From a checkpoint of a small transformer trained on Wikipedia.
Size: 12 layers, MLP 640 ReGLU.
Training: a variant of Muon for these matrices, 8738 steps.
MLP neurons of a small language model. Each row is named by its layer, matrix (gate and up: input weights) and neuron, and shows model dimensions 160-287. Each number is 500 + 25 x the weight over its row's rms, rounded and kept within 0 to 999. Numbers have three digits each. A neuron's up and down rows have the sign that makes its largest values positive.
A block is one neuron, or neurons of one layer that tend to fire together. Before each block is what it responds to, as a language model described it from the Wikipedia text at the highest values.

Description: Election-table vote separators. Mainly the pipe right after a candidate's vote count in election-result tables (e.g. 12,559 |); weaker on "his"/"after" in biographies and mid-word pieces like ra-di-o.
L7.gate56:505459514467498536492455484467511497503511482523528462509512516509517505507485544486511538508510476500523489469524506519535477473482540469551520487512518498520494528521462478497490543474517475505492496516554552477478511509470483520474457520550496517465486485519502542442440521547519514512471472552526527500488489521465537491505506489459484538493506489468482489527520505502480528490505
L7.up56:515432499527489506521486512526496500507475478535547458529494478504478456483486548509530471514494507546564497507519500514494501490487476510566516523517475463465485500470522522464512496504472515469494511464500462497538478449485462510531486522501516497468471468560464495524479496529464503491486486471516511508514472489505544517512461509517487505480490473500466486482525512507471560503473
L7.gate91:558475496460545486471502487512512490506470514500469520478561526507515494487484553472494547509522498507462506463525516481534556479511490545506455502496521478481480496520461492490504503470497525465455445479499473479537504448530493491525510477484507472517498545472497535483497498538505476500528482470503531456528492531503502469538489505511514565511489498445512521521474557525475515482494
L7.up91:508476452505506501482540468506542494514541521492486476532519480513465521493459489482520517497451529512498473528523536465459482494513465471502505509499491436511517502474508485460497510473473490509522493514535465494518505506522506519499500517490492520506511511545534524513486499491504509524493505498521512458466515490508531478514489555490486503486525502489531485500534506442530505482523
L7.gate221:479447504463512520567502522502500533479530528462506505488511507490514498500514472514541504545511453506507455474461465493506496513481533496495428503490489523537503495448503475475525527538504507496514491489551505503541534506548466530488491512477478512475510514481477474512477518490529490513550498508522445484504512501445463478503518481491524515474527524455520497542486517508522519481526
L7.up221:512538448469508477476498477491493494501487504472474440516520484495497467519462476474515510505452494503507471485486512530498529485514472456522505494569483496471490487483538485511546484502534495515488496512518483517521535561445541504491477564515521488506502452500473531486500480537560497497476487527492498530495483481484484512530479483457540500488485500473551493520522516498489482504507
L7.gate233:517540475525533509515502470502484463500493464480516476560489487484465492504481500511488479506487484518515470512462513482503465463489477506442513476499518479495526498500493486512487435521503512466481499471494468475468489489499454522473526458446486521455479453504508541529523494505496534503521490504472507449451512547502520496509463501494496492478482484526499536516498530526540496488468
L7.up233:495471498541511498477517465525502512498507499500534468504545522496498453554506478484512470502488533516544494520526537548558492517466503458472479519535506491545537546507488495484501535488512504439509486480515501499447479494465533472502450506504507502503456497574501464522483490482511473446515527511491509512490524510484468527523520460532486515505488493479439513518489493478519528508538
L7.gate403:471500463453467526535515501492501512464484494493517512471522478490472527459527467490482541498548496498451512528483512476441481469520495479496527516501524497501511514489516498520530497474459543501489475505499453483493502485517516541517499490480478526490486472500498495533552515506511516508508503499485495511476516494500508510508478531505485480508529513458438473474511472488535547474570
L7.up403:482476489501495518531510460452488504554496494503498523513523478471492480510571466506475483500494464526458492492468533461480457488520509488460486533493497525522512477485483495516515513553456511472515498529489479457498491517516498557531521477500477473530500486496522492495509490497489492501517502522472477498528461535485518485468472538491499500496503527500507498483477504561542531494551
L7.gate457:474496491474485472482509486482446530534494507561495464532499489506527487483501471522494467530464558515539492482538491517511514475478519448486511478480554522537537474480484479489491503512536531515538533515521488495545488480504505506463529558510508503508523495518527519463483490514516513496540479480469500476527520499485488526538535469464503502450518493486484491534513506490510519481480
L7.up457:466567491525527478555519524512539495457489480509506521510521492522502490467521505519501470511479518527548472490524520527526506513508479506534528520508526544444529456536469535539521529539504497521563503541490493497547508504481528544480556523468522556482504517516455514500463502532500487495478507489512478488493516479497496533534502477491506472491502474454473489479475510497517520506489
L7.gate486:538507533531479489485442520470528516511468479496490494470542522497482477458543529520501485492514526452542477510525510507512505494483512473533504507491518478464484494476504443536520515478498483524480511486479523470506540514524479509491533544540509477520556510517517497535464472516546500554501458493497475498534509506479479508531515515525508540516481494551484522506530489473525496429478
L7.up486:508541505497468486519528477489533525497513506482522442477501478490515476476492498488453518493495500421463529498534492494536510502513520480484500507494491482533512488518523473498467463486486489483528526527523494505491505494500462536477480521518465506509485450493532519513506492463510534496487466513490518471546477487501509475452508458485513536483553494478545473505522509501523500552499
L7.gate552:478543468500512505522509518509514544540514481495486538512482536493526510479490496494432459491490502554502470516494514505532478522536498506520517521494502462515539508482475476485507525459519476500507506436533505472487465522485484545481537535472484514477505470487493517464486516498542454489479517497489502521512450490534531500526506538488516493520486535497483496471558565568477472501492
L7.up552:471511502519519510497467509496514505476513454484522505471462531562495481538498466527480510475519497546515516456508521502440470462524491485492538477471544469525493524521501517514503476473480507457496482513491527489479483481541491511512469512500469532526516514469507524505497501536482535507449511486518476513493460476444475499495499483520543545500528522492494493511473486477497507497506

Description: Biography career-step verbs. Fires in biographies on the preposition or verb suffix right after a life or career step: educated at, graduated, played college football at, earned.
L8.gate325:504503504499502514477508451487500506517475443452561489492530525502498491527525446502517489434496490528490461475464479501547504473502493491507475498486519491461523535500458495522506465548505504479500471471488480480490523528466504511502509522516500479462508541513489516484484488502544494489479517539521483510542511523548536479509515486524488489532497468479467483473530555505479548476556
L8.up325:511544504474501520498543496508515498513502471478520538536476497491520497490543474503510523478509543476518494515483522494498475499499476526538542484483499493446546537479518482449507473544528482488471474453512473515493525503517497517536500506493455484484496528511497491492505480449508521518507482540515521538503505517563550457533506441514490520542487472508507492496495472513491556497511

Description: Toward and directional pieces. Mainly the "ward" piece completing to-ward(s) or north-ward; also word-final pieces of split words (Du-ring, avo-id, Cand-id-ate) and prepositions like along, near, around.
L4.gate180:504437549518520527478511449510491509555503505512517524501529547554512501507491485483464502511488555514484489529455471510498542472463476522471506525481510507512482467498535477497514504537491448520489547499515509525530466538461483486514496499511479499525464527502501531469510481482485447492516503509523492518480536538486487491544490483507513492505492476515544499481497496456527513487507
L4.up180:514539496467529463504498496516523517468465557499477515414490497476479486514472499512499483458494493510501454473521487490494472492491471482476493480484514534508498477522519485512505453489536496457501522497506528491547550500456489436532522472474509522510473462514509495445472507509499492474508490488513512523522488537464491483491512442497500444507488507469488506474446510470472446500539
L4.gate213:463500542489470481469484528492543533518469481494478478488501545505499474474510511482440505514502474502511497510497502507513471489499539470522508561480488492493511525487466457520464539493518524482502496519523494454507477517436514449486508503497501537449492458499482471496535494532520493539519504514494520482493500488506545465518521480491497468501507509519477498494441508442550522542546
L4.up213:494496500495500517547507476472529524560458526461511480523510505475486474458547532493475470527526528492515516470486527489490530469518549525501479548502512506475488488481494531541525514485496489500440477520480508449500480502512501553523474492509497516548521518429485502532470516491504474518498542506514475511499474527507510462488524520467523514511490521500446474491438532496522479498485
L4.gate254:465530523511539489443494491476518537533506474514466487496486519509497522495456468480562525508532526530484479512508512494475531493516499522489508496485489460519536472523517490489516511508507536469452484467490507506519480501531465484469508474494459498507497483494474515493491480521463514491461512510475472520486520490473508505440463485537526485483476475488474536456527475502513513529511
L4.up254:471516530484482521492518462517496515509516487515478518505526483533468480493474483487495530466544549464510502516524517442512497492472469524489506532551537551496534481480514464537470521503470495486490517512478475477487499479510542524502493518503501495497484527509533480489538522530485513479487473493502474474470497512512527481515506494471535492495493464531541522523503471515494459480503
L4.gate415:525484510530485503488484498488525533491544490492480529492520516443513528555469500520471484467496487519466505541527494471481504502501475517443469546492515477476505447465487498522472520496510551458491507510515543493517531473523466484482525467458529542479436508519515472530497478472497493456519487516487483474479536487492503501467479478520473526484464476517527520492498498500524514491490
L4.up415:482484472518486517508510514476505481465459472481462509496481536460519528507508480499529496507467491535484518494446514474493538524492503460513482491500485480455516485526465583523491510469476498475485509486497505501579488467521430488487488476473505483468494505531461507483528501479527491456521491522474462521495467488462529503478520484497487508483496498503516501532514521522492501502451
L4.gate439:496486471489504506487480490499510510490526488520520493466537550504533463506514502523490489500449480524491537537586515484499515498449479508475482482472457477498529486472500480524526484489495511509452519540506515490518521450495465525515472449503498512472476513462478490445517495476477468461552513510492505481565480487524500488510493483519514532466452474511526495501497516485483521492498
L4.up439:508509516479492480456453516477504482516523553532550492504509533534501506507500471468508461524479496527515480522518459491496492467539468520532494540475521479477516486511489542529488497481509513475468468541481546527518462504469492530529500463548528504486511494555485488508487492565463502504463499532494484477511485549480497489537512548470494485495533517558495494465485549518506518506489
L4.gate549:513493474527473475522496480486463510524467488513483488510540530512497478475488506522502528479507506429542510538527461512471519506455519496514490532494477493489508466542462450511492474528533483517472508558460510493489509535468497514529491456461510495474501486504499495429532493492516489465521500526512461480481469478507499463529462494500525499496512481465497512481536556518469524493528
L4.up549:487485453477501532531539512467520472504506484513497532462491493479509497497467474507495469530481534495570511465525533498482523488483460529493490494460470505499489497546541481506479466535465490520507511464447514511526488506496476502519510468509530511509504513536478482502512527518503510493485496485497494550518515509506480495500447488490491507528526518515499459483454460511466535450512
L4.gate622:466487492491483473493511511500480468506545494489526511412509509512486490545492463516494499494501485489475505500511499510474504488518507508493502486483551495519514458546496525519484498506563476503475515513500490551477499475519472445517570503488470478491474490490518548530497504512491514489503503481522486468516499555504501519489459493475502512484482493490516516547529538502474519465435
L4.up622:501493539505480529520492467503517520528544486534510509479497492481478533459538503512476506488502480495492510480536558530573531472523568532533502516501483530491473465506482498507463558527498499509474484517490476514536503513462458492533474470525522495529528493485509480457514548517487496486500491520488493503560508473539495504483472523507482450502493479457515477473466473487495489524494
L4.gate625:467525462453486505479469491498513495523480525538519499539510505520524478553524493517497466567498528446457501450535490501514497491518472537506509463498486445501541490527516455504488460562533494499473491494462524486509512487504476496478513474494525493553511504507463506508541559485529511491516515513502522505505510527508507501498522524483511506535476478527519507491480514512536503521503
L4.up625:516470505498507468551465463526519531495501525527469498467495521508537510481524500512460492479496520486446526495499517528527546515468502490476501532496536447504521488530524494511525525529493459478486498530475540466502540478516516516504471524506519505466522481484522511483480519499489508531517474529514481500484499462522509503490490479540489521526495526554522440501464547505532523499505

Description: Temple fragment, compass words. Fires on the mp piece inside words like temple, temperate and attempt, and on compass directions such as north, east, South; weaker on other mid-word pieces like shipp-ed, Neth-er-lands.
L8.gate57:493474555484533494502490505442529554544471495510520520495478501548511520521468515492495484528529465501504451496482468507496532469512566518472466512498472450512515487474475495538505532531557503533464495493489493512549483533513477531504519483513499508534495527530493481483516512469508490481505539549486474523476517493493509514466507538493498536482543470431475502516467526479514492498517
L8.up57:472493475503477488470442504478496519536494488549530493491498533545511537478447536527466488489532470507505508457506479503501549467527494510466481474469472482477493517527504510488518480450538452486472512511489523507495511502482509487513496494474507509527479507532487498481525508508512529487506492543517493497465486479498490528488513517497502538513514493490452494540497527524507485510492

Description: Odd mid-word fragments. Short letter fragments, mostly l, el, n, il, where a common word or name is split unusually, e.g. l|east, umbr|el|la, n|ine, Vigor|el|li.
L7.gate55:522470484461487471523515486453521499501484540460491509497485471483518469497523473506449513527509471510501461526526480469493500504513477522521539520550485499484479495492472482495474541484525514457492487466493492483524506497483504505498511496532499539502504505500486468500483498494519482540502536485498489509469492523501524495448456479517489480499512502476541443568511492556479505527500
L7.up55:532493451540575484497488489486550501485503512480537475491497494489457490522533504488455531502511485475502459436483522458496505521535515501454460478500527518498488475515481496516502493452562488496496508482506497444505522502496521464505509499496463495479520546507515500505521460510503502453487516509529502488475524507560516541483513509517484483461542488498515451544503517484538499522459
L7.gate73:494467470475548468488487549454531502455480460533496473511519463453506462448500471506511515515533501509529509516479481481501482458500526512464552509503495477493505485520526491526484513546517526527500520464488478491515499530517550508528534473474491465556537516494517484513488499476507515474473537517487455496518485528507541523504503513462480514471507507470504532484513508520517497496492
L7.up73:532534476479484544465534507470554513514526461506496484560520524551510509504529499528533460538550487475503549491565529506549463537501504532476479507490515478491473513493480531512550513532510477552515468508515494493470484503503503497498508508503488526469477467501468509529490548559491464517502467518501459495507482484503495466513512473548534477515539494534513528497509554493515540499498
L7.gate271:513506485504548483494501515468504499505518533516520539509485532508519526541512466499455496473484494469475494509506462515519522476516515501524521488529487472506545481498452477493498542521494499479526494468470478542562467485510474533518512492503527486501415479527522488548484520458519553508493491479515518477490499496454493507488509440512504560516513498494505534532486462494473500504451
L7.up271:424503495496507450519428509516427534485547537475508445491503507529518485482475499521477543522538488488474495481481479482525479516521458475527474476506487491513465487463480489461490515466503519491513501477526473496449467490498522522459496452497462482500544515538478497506524501497498514555529491482528542498472509502517505530479498496530508511487524536448504467526480506467479482541494
L7.gate293:498486491510500538484473470495503492500496522510476481505487506520483484507495469486511524483486478523515472518495483479513479521485511459484478491498474492515466479521551525503535475525479508504505486484506511521482502491486491492533540478495539498511528483501507490483473537495436514483513550506489472538495509470515481494542506466438537483550515512517526472535534462489537494455542
L7.up293:458481516557485522550480505495527456487546453491495519507467492451515524505542504493518491485545446528533492510516521510501542484535514469510530480470522470475512473493489502497502509509496472469489536502454520483480537488462501513503471518505516521466508500481523494507475495482467498497455513553496520513480521491518529502470483537477482509500502514531449504507473503467471552541530
L7.gate353:536550499549500562507476464493510511522489547493475453465498493516514528497505577545486521527511485540501480464488515576508517540496537515486510504482519489509507516504478482500510456521472479473506493453476532453469483501525475545472519494526506508488521480496497497492572487510510435524483467500492516498543475449481554471528484491494475452481509490483483531490529529495505497498492
L7.up353:501488472515473487525478486523544459535502480490504511523495500478481497452490493526483495514515417489469515506484468485470473498493500511517478491480487522490466482503515467492505517500524522507477521510514475511483519478490508541482503483498511493458492477474460495493540504490452482489497514480501480497494459491502506492496482528450563508511532513533481504536518484493487464480508
L7.gate367:480468501505485504525441515500509497484493505502463477498467491511512477509470499488489504520528444453494517490484507477483521532521488511445501525473484508492483490522464525512527531503524539465511489505527509473501491432487505530495501530518455509498564503485530497491553507531575495453508493500522476501518472461539533548480482473500521512495483457472514515491528506477516479487516
L7.up367:485481549486517504527502490491492520496517486509460479483497473472521452472484477528545503539487493462524558496531485499491506506523503489470482530506471481532514548473497499487457509485482515491476504473495544460522483508421519514513495479491495533532497539544507479537481503503523455484533526509509466504502487503497470512477526459507489496520454472520477501476458545513471532471484
L7.gate565:469484494503514514487474516448490485471528518457518521508488525507482525496518457517504493494498514506543473557510526496498518531465494495530456479510504510550502513556469506515473508513479466490486498460501480507520468506466511465468523538482494502476541503501468490509462485476503525493496478499542496453500530510525491532515475434484518462453496483453473511497470475470510503490469
L7.up565:507484488515515481487555494502524433492499494527484500464535467507464531527473470515513475496470489533492522482494507452469488522514514480508501487556467506494477501535480485492456558535472490494488497503512473513523489517527529436491467478505500563474507529494464493502527494476533500517464523530537521509479478490521514546520486459492502519485529520532472501443501501511506482461504
L7.gate574:474480484503521496513497514490506493489480509481492493474493508495537497517500507505485526455512492524504475493522465537491511531509511423546504462522491527535487474520478430499489537520500491492490525423478492507474551522480468484451488481501520513484501494475521501502515486508492507548532531487514483527507471532535512523483488518478490525467511444491492483483516517534490526523489
L7.up574:502497516456497487462534510498523473510533510472486528525507481534499504532452472473475521458490509528528486477503491505553486521512494495491470511490480460502529504503431531496539468497514536517451482481511506445523508502498505504496434491506506499509517512524492504473500534502514472507499468502463474508502485468498497516520510471518489535514512505512536489483514527455488490486553

Description: Position and direction words. Spatial or temporal reference words, mostly end in "at the end", side in "east side", compass words (north, east), plus on/along before dates or places.
L7.gate216:482521520497523497460540519482480481510498516491496531480486545520512481488514499531526524492470537560501576488503482495507522545483490533543535523527451504486479493485490498496468466489492510460501492453493485502533473497473506521479528520522494497484471480456491524475541464479524472499503549485518523485500513526525537508539467470521477446518499497528516469512500479529502514489525
L7.up216:481513474473502548522478542528450507495495501515484506484474512469536531475477452495484534519521499554491522518444501440521494475484526503526485492523446507547472499533461493493499479509557508498501517530493487507498541496507523512494466517473509507524497501505514497463530491476496493480498525477506476512501512556497525541468488485546532459529509494471493480502480452496560473513513
L7.gate262:486521471490496514499507488515503489528512478512487507513521511497505509514493512481522515505460517508469507508553499509492483518467472499466490479471475480547507481530480522557486461513517496537486541456501516493502489463485470498509497532517479521499538474492513476515470515492501517508526516489491476499525486553544535570504470503525534443461416463465473470505464470548465480491463
L7.up262:487480520529489467481498494502507470545502518476482511515501485488506484494440504510520498496519488517468473512517502514502461466501433523521503496476532481474505496470546491507495499518486526519512497534500485480479515505447482507430489508496471459477511488500474446502509502532560485532500527505487482455459525499524503490485496477518517457511510448512484474493510515542459490477520
L7.gate290:506503528501470477501473457524510515519458507481521546495534528510531562444490460489525496430564530499488511541543475510537490497508516468524467479521512527461481479523532487517527516470464483501429526533486539523487505545508469507491528493532500503495519500492515517542472545506532471538525463487515511457498490499510511508517460485546470511539500512521450507528464488540500533477477
L7.up290:478494519482493481499506501505481527478509513512534494520495477511551519499482490477495503537487544494505507496516515497565495502490531516477524518504547560461475498502540459552498532464514470471489494503462519530495481492490499506474477520489526519502504525500498488490418498530540487548508481466517536528533508486480522497485455504543533500544478473511479493497522543469476502530504
L7.gate397:485503466532460477471485509521506482513507488499510496491480503552531500504480530489537491512483500466488485468543511485472509486481520523553479541509485542543487504507530497542482503461498485521499482471512524476511509520459496521491498494480461469513513487533495526450464538533484503461508453513524529509486503485469524504455476512473525537524545513481505482496521470464497500464521
L7.up397:502496486489517504483535492541508492528501516459521493499539471525518507501480447501503446529500524497539472548533514522465500504508516527535475507480500443505492466511522529496467515487484474503487512506465498535515484550456495502515505543514521487467477479527531515508497495475496545483487482509498510518514512563534514499491493473499429512508526506496455440488475563511505532504480
L7.gate435:486501492517466492450494524504545493511541498502472487521496533505548517531505532473528497502529489456518524507506477461505472500446554501480499509528477498496482491515466507551458498533506490470489470506455522538517507493480478486513481477471459518496476494489503474523536523554541557507553523531478525506488459502507488498486539505510481520466473487490458475531511492487521534508502
L7.up435:523491481500478518467465517543524464462509465485464533510504513517538496514480460513495481539527483454523511519502495506511506492492544499518467494514443518522472498527483522522473487482491496494487491480513502507533530448502484524552509493506505500509515538508500538499515499532479506482513517515483541493507507501514503492491514478496498488507492506485495548529490476506492468510549
L7.gate601:492482514494489457497491463490547494492520507525561514471533540512515532530473499496489440505461488511511482524537500507503522475504538538472518505507494523508503483531538486511504522507515503515493468505489510501481483527510482500500527524488503495524536490531495513503567482492519517485500504464495479487509506532525473522541496467503491462495542482500537455520463511504495433498477
L7.up601:496511497551506496480499526500523516506501509498530516478517467542500537488511534528500508482485488522498513509520517523453499512508522536500519457492503512479522503543485437481438519520545472494498472478476487516532505526504491468516554497534482469475526480513500532466485507484486502469492505515506460519434486534494497453505518436524489467501506531504474533481488498510491520500496
L7.gate606:525496492535487517486479497499547486502500531475500509482463499506452474496452525532498490498488474554504536503546501517527498523441488523474490470487495490505499499493491535465538476523506511532455489471477470479527510503514467463555542440507499460521509528507472523495510534506460528502481500558499515498529464517509467495524499534501465475535449461514498476513541506522506534523498
L7.up606:505486476530519517551475525480543518466472482500521514511534470475519510488485522516519488474511494478468538491492515524510473499475501507467511426515479501513510537501535463512547492472516461482524501517491482456476541499518516491482521512487450488491511545512510501508504509535473547504522521500495516466541520493483521510470504498524491534528531524497501485553511498519552456503490
L7.gate632:504479487449490517526451475470497508528548474465531511512459475521549496540500510484506516485512488522514503476510526478519523531485493513481503510524484510482505475499543417513541521521468466446504488511504469506503467468486478516497514517504512497460512503522483543519472502495480452515534517532543520465458486485516467510492469489507505468525482476505507536475483553469489507475475
L7.up632:484520445487501530483566504511545491510477493498510535477531560513478474470514522466464524510533464523510453519505496460490479473486476523446506509532504496456499505502498477513509480538510502538504490522492494524515473413481507510438475541481475497478489527539461478554514493476505460517523498497472523508494514561486507470546462542505484463512518526495461512510474492469534465511507

Description: Split word-initial fragments. First one- or two-letter piece of an ordinary lowercase word split oddly after a space, e.g. n(ature), n(ight), e(ither), fe(aturing); also opening quotes after bibliography years.
L4.gate94:460503499449555522502535512525525509531500507579532471507541535525505543489515494487481529483515516511492482501540490488568524498467493500475505474478506500482496554494509489503539500509493523501522520457487520505502481523464510533510513491502500496493562497517491477493528487450517529529461474507530476516470502531522490462483526501532487498514490487498492522529551473504470518468525
L4.up94:499501526577480561517508461524498489529500512519498484521534521459518468487520551535530507464502473570532485488514484476518504490546442493473534568500500513511491485467490481527540519490490535550481480494524472493485485508485481537498487505535527508513520519508531534451466531514521473523476515519490524459537544498518473503512511504511471524516490502526482510465499527512542483487506
L4.gate114:534471488520496515526503480502490521476564504452530515501508517478503456503531485489473463490494489460491491541477515495458539477504462503448542531492507504485505480510488537491498483471497490517464499484501456487496491522484451492548473488508438504494459507528518480498490477507526512471494493504438471480490449518482517487503466561505470520540463525477471508493515516498532501504498
L4.up114:503485499557468524518512470523511532491480545465523461479471529486513428548511515460468510502487495507484485503476487524471489505489441447534492502485477460487506503482509513487538496500538503543502469515533522453502483469481532497509473460497480534551490458484512502488517478504485482502488506495466503488477522475461512467561494522438492534455495502485472480492496482495529534511505
L4.gate239:526508539488503475509544523529498497509494489496505472499504513485520466487549484523513479503547539518518442496513478514498492511516524478522515504467473469487444470495520517511533481517485542548501495489486502525505500526498470495489545485497538545480552501470482547502484511453489489550463482531471538505485470512528521479522510506492550513512462518511477485487517487509490510510496
L4.up239:552443477453503541492505486540455514475534475521466543492503484492509524509495546504472528497532522533482452497469485514566453528524446557484489519470507479515518499504483520513496467492502486505460548524515519457539473504500487468468487501484501483481474482524490470496524486527469502494484460501489476518465500502531520497509490504526506466496457525465545512504521486523447533519495
L4.gate253:509489472513464473519511493508515515544480496490490515534493530504485496511479485432459505440574533480518523518541478524501484464476469417490520492502490498489511537538510516500526512508542474478509499479492500497452546492504444532472473544450529487476478534479503504517521509551532491449496452518512517519492493516516461512531519539455474503512478493493518511488521498483572496526499
L4.up253:511511442522507525462463503520500447521489502515477517455525521482506454518483537492461500531531522463542496488471528518535468535491487486493527487482507484499515478469494531513493524525501457476508472483527497523488495501501514504492534494489509534496521505501479514536481500475514488493475528493529509503540469491551477504516492494479528498552520562505532473517477527510516503532504
L4.gate259:511539474517515483472533506476541560480471473514534522470550497545530486510504533498514441460543453530504499515502457491507500536509530493460516500471474492468511516482470490487496532546519486477481538512516482481496531463495503510506457512498455477480486494480492493489495511539485515499507528508490513534503463525538478522516503490488474530505510501501542505488495511433522498514445
L4.up259:497484528496452505489502469505514508478534514471489487487495490506543525483512470496503519520525500451481503493527547503523515476523490494504515523513498501482478520538480467517504475561561509547480467496488518504466515496485480513509495411484519502478481519503521465477466457504501498510450516532499438529535507518479506475485497464511524450532461515503474465463510515487484524499516
L4.gate352:495479480477452517513510495513496525487500506547547512491495502543473503502527471486488451512507516538492470524531501495495515491496526500482489495485467504504490529503448507528455500489551521528493513515503441493463498509448501504521539493482506505470551541525502497459529494472552495490462538481535463490473494529526500520488486520463508541467452490496450482497528479514504506476532
L4.up352:492498485478488531524501489506508493467517550537518510513475547524484507518469515504465501476481481508509531488538553488503472527451487515484489522505503436495501515525507523511492491498569483517468472503496493476472478525489491466528494452497509496505504541501495521435526497487495531468491498482509469535455521487493516504481505530531492459501478467501489449496529493498520531502500
L4.gate538:530493506479546509532509552534477483509523543498510539503494551497499488494543515530484466476495426524512545484458500543493550481469493545522521512484501491511513512509525470496481542490512488490501527498511468497526500467456490563491465518523532507500454506521520501451501499534497510470525511494492492499499504531474462508492527479461495480516523487484515567479525502531470476475533
L4.up538:502478503454516494465535495488480536477500496540491502526457499498516458513499475505447489499482464501528542504482523535487462471491501486504508504500512488467470463469516520504485508493501452510486518492541492431510504452513496558493503478488514476480496476493468508512491525455483529553525520486532490489538449508485525542481517479496511487525546519526548506496526556459478498486527
L4.gate560:498546470466509503497504501463476483456499473498504510500486515486525521495447532487523484506526492461514521476563531488519488513515444512509520512509498532508451482469477529496496507522486497475492483498514530497507541505492530452507543508527535474476505451534513551480481522490465487532512479499531446549490501504513456509521460489523486448445475498495511507470491501492478478516476
L4.up560:502477514519499483517494499468480493510480474497552495507472526521515458562532461503487467488475493514498524479494475493468508482518506521445514431518519483478466531528528516481509514476507494507526498511509495489532489497458518505478493514498533434503468465488472471469490459501512496503531467456448504495551510524466495490532523536501450504488507530502477497528486534510513471521536

Description: Word-internal continuation fragments. Later pieces of a number or word split across tokens, mostly trailing digits of multi-digit numbers in tables (12-1, 10-3, 2,6-15), also word fragments like Mus-li-m, mo-der-n.
L4.gate35:468504510532496515493501508539516478483476542496500477510422485511490515490454519553510534484489510532477486510506463524510521507494462489490494500468487527485499526460476468467477485477493491492464485501487482510509531509494516544528526515516516473515489467501500493538551506518458537529470504499506543483465476505515526478483427509486498436491510476480468524474474461487520537486507
L4.up35:518506495507455512492472516506497478513488529494534496561516472488493519467506574491496482523505505521485486505530469489525509478504481487483486510466464501530516521515536479489476494509482494482471470528521521470484513537533486542518472524555490496490491540499447497497468498485537482533476495503542555533486479524525469500504493518511462445486533514538482516524488486489496492542490
L4.gate187:499509524536484501446482517503478491505506506492550507491535514549479484496516516470510507488470503485497517448526528498570478484497511490529467551482494493487453495489477528524403500494419504528493483468463501526503516524535478521492492506531480491502494449502497494510496534500467530506506540483517492501497492463520489522504502508544508522502499488463453535500493498501465535526522
L4.up187:468510493505548515520484466503465509478494526481523469501501454504521518509503483532480503533495508502542499505508510498509480444493470506516508468479485487452510475496548507532545478497504525508446529506488547470525482456473476467478475493495520511431520471514506509505514503488491490470496503551490494497507509511451490552509464509480457484442508515509499542489521502492505512512534
L4.gate232:520569469496463473494547488541511519482530458455484511497468532522491494514501505487552521476508518470452517473531533508538467492537510510495515517457482502482527527501499494508467556520447517503493497515516540525531558524466519514492453442485504489492534455481527514494531504480496458499491499522507542529519519504482510529486534502481536493529453522511511461540461499500534549520524
L4.up232:488501485498478515504515471457523530536508463548446517518485463537503528496492516493501499474498515461527490490508497497536500492503519477490528523499525511485556523507495459492463484469502525495467487515518524492528515495496530525470459534516490478516544467492481503522495513481478502440497522479524515517488512525459470496484514492479504470435472494459534477508510528496513508523485
L4.gate309:463481463527489518531524535472490477508513524529480502460477465514466507513491437468516551503504520502492463514528500506520489501531528473497538500535533535510521514519509501492514456517520512472464499491510510517524531508463485494511473488513506527539525450503475505505523505486492508428480497480495499507540522508476502502532512506529519455506503501503505499544536473478525522471501
L4.up309:497495498543479453493466514539480523473561483520513476535490483551483532533483513513518479522489492499494488493541513501525500532503501491486484479506478501501489535519524517500455505549463509499481461508483500486520518500455527526538507538502472481473493485479502473482544515488489491498513504525546504455529543535536517524481504507479497511478499500491497503548506479516500535538507
L4.gate556:526450513449502461472542550511515498512521516519511540504499513556465509485525502508491487517479483490542476514500514453453543496521483528485462483441477555551527502536523441501484486502502493486536495520504516468493533517510479521474546503502493518505517508510525507522524480547509519515446475542518494511524523484529502505464495519495524473471526501492500497530530466445547520510494
L4.up556:555497516474471481440515534475487486503500460503512504496463505507463464514473477515496490497525456506500463497481530462505499528535440487489537521486474487495540530523540443553487516483490480443490455509523520511511542509487449515481497513495487544500503530493478501497512463533472520499517498497503538509490462505532473467480485508503482543419568515500507482513505497466537513490516
L4.gate610:506533460454474503532494485492501545462508519483469495517495477528483507464498452446462473488505465522526476500531518479542475491513521470473494512490489485498538514507484488485511536533521518481493522515520468492494453493509503488503524466494500526429477514555498461504497514492526516513520526525521532477460497518512515490482486480504519542486471523491495500499472474487511494514522
L4.up610:476483498479484486519475462507492484495514511504499489522491492502547486520530496514535499491507536478532446465481512477514485550520548484477518527476523507505562512521496521501470464488521544466475486490462500491519492509507524547501506452498562509511497488541470517477489517496515454466478549526472513469483506519511504455428494504541487477508516538486480491554491489456499480509507
L4.gate636:510484527456477507525502513529552496518486557525508474536499483450501515548474543536499459488437516551468474482485486522527470531541455516473516520505543501492461469509497515485505538505510503498466482509522485498520505456460486512514501512500519530524518506514546503473502486455476475512513508494490477483488517530532517493531465492497517521504482517525495491467473460517543505497503
L4.up636:433437462502511493497499474482499515426505516489486555542483526492450495482521518523564481524518452529499486524529511528524478476485520450480519505528466509510489492502468478513464460501486519560506476541454545504463472504527544548476490508567474531522538491470530508510466518546512540448489509516511480450481490510505494469486519508473547479477495508514461523508525492499510477456512
L4.gate637:498515521493471553517484463518466491494511504496481532480476491497491528492515463447523472495499508511471463510481505529521447483529497520462482507510480509495519510523532499487490539475510498486487498539520488523484510481466488543503537514504538510542510508526515501473461525528486548491523472480495549498545487497528501460528461507500501510514498547477484508514495491496490478484477
L4.up637:479463521459495544490488545492451502505548515488521500508515488506482485483559500477474517505508478506504513494500481491479528471543500504499478511447504492473497520492506517523519520448508483481460525491518516513527507545536519509500536540546519453517496496515503487503493470495478515487475530530474469512495485453525530451495517516491535449457498497468503518508504459468480493485481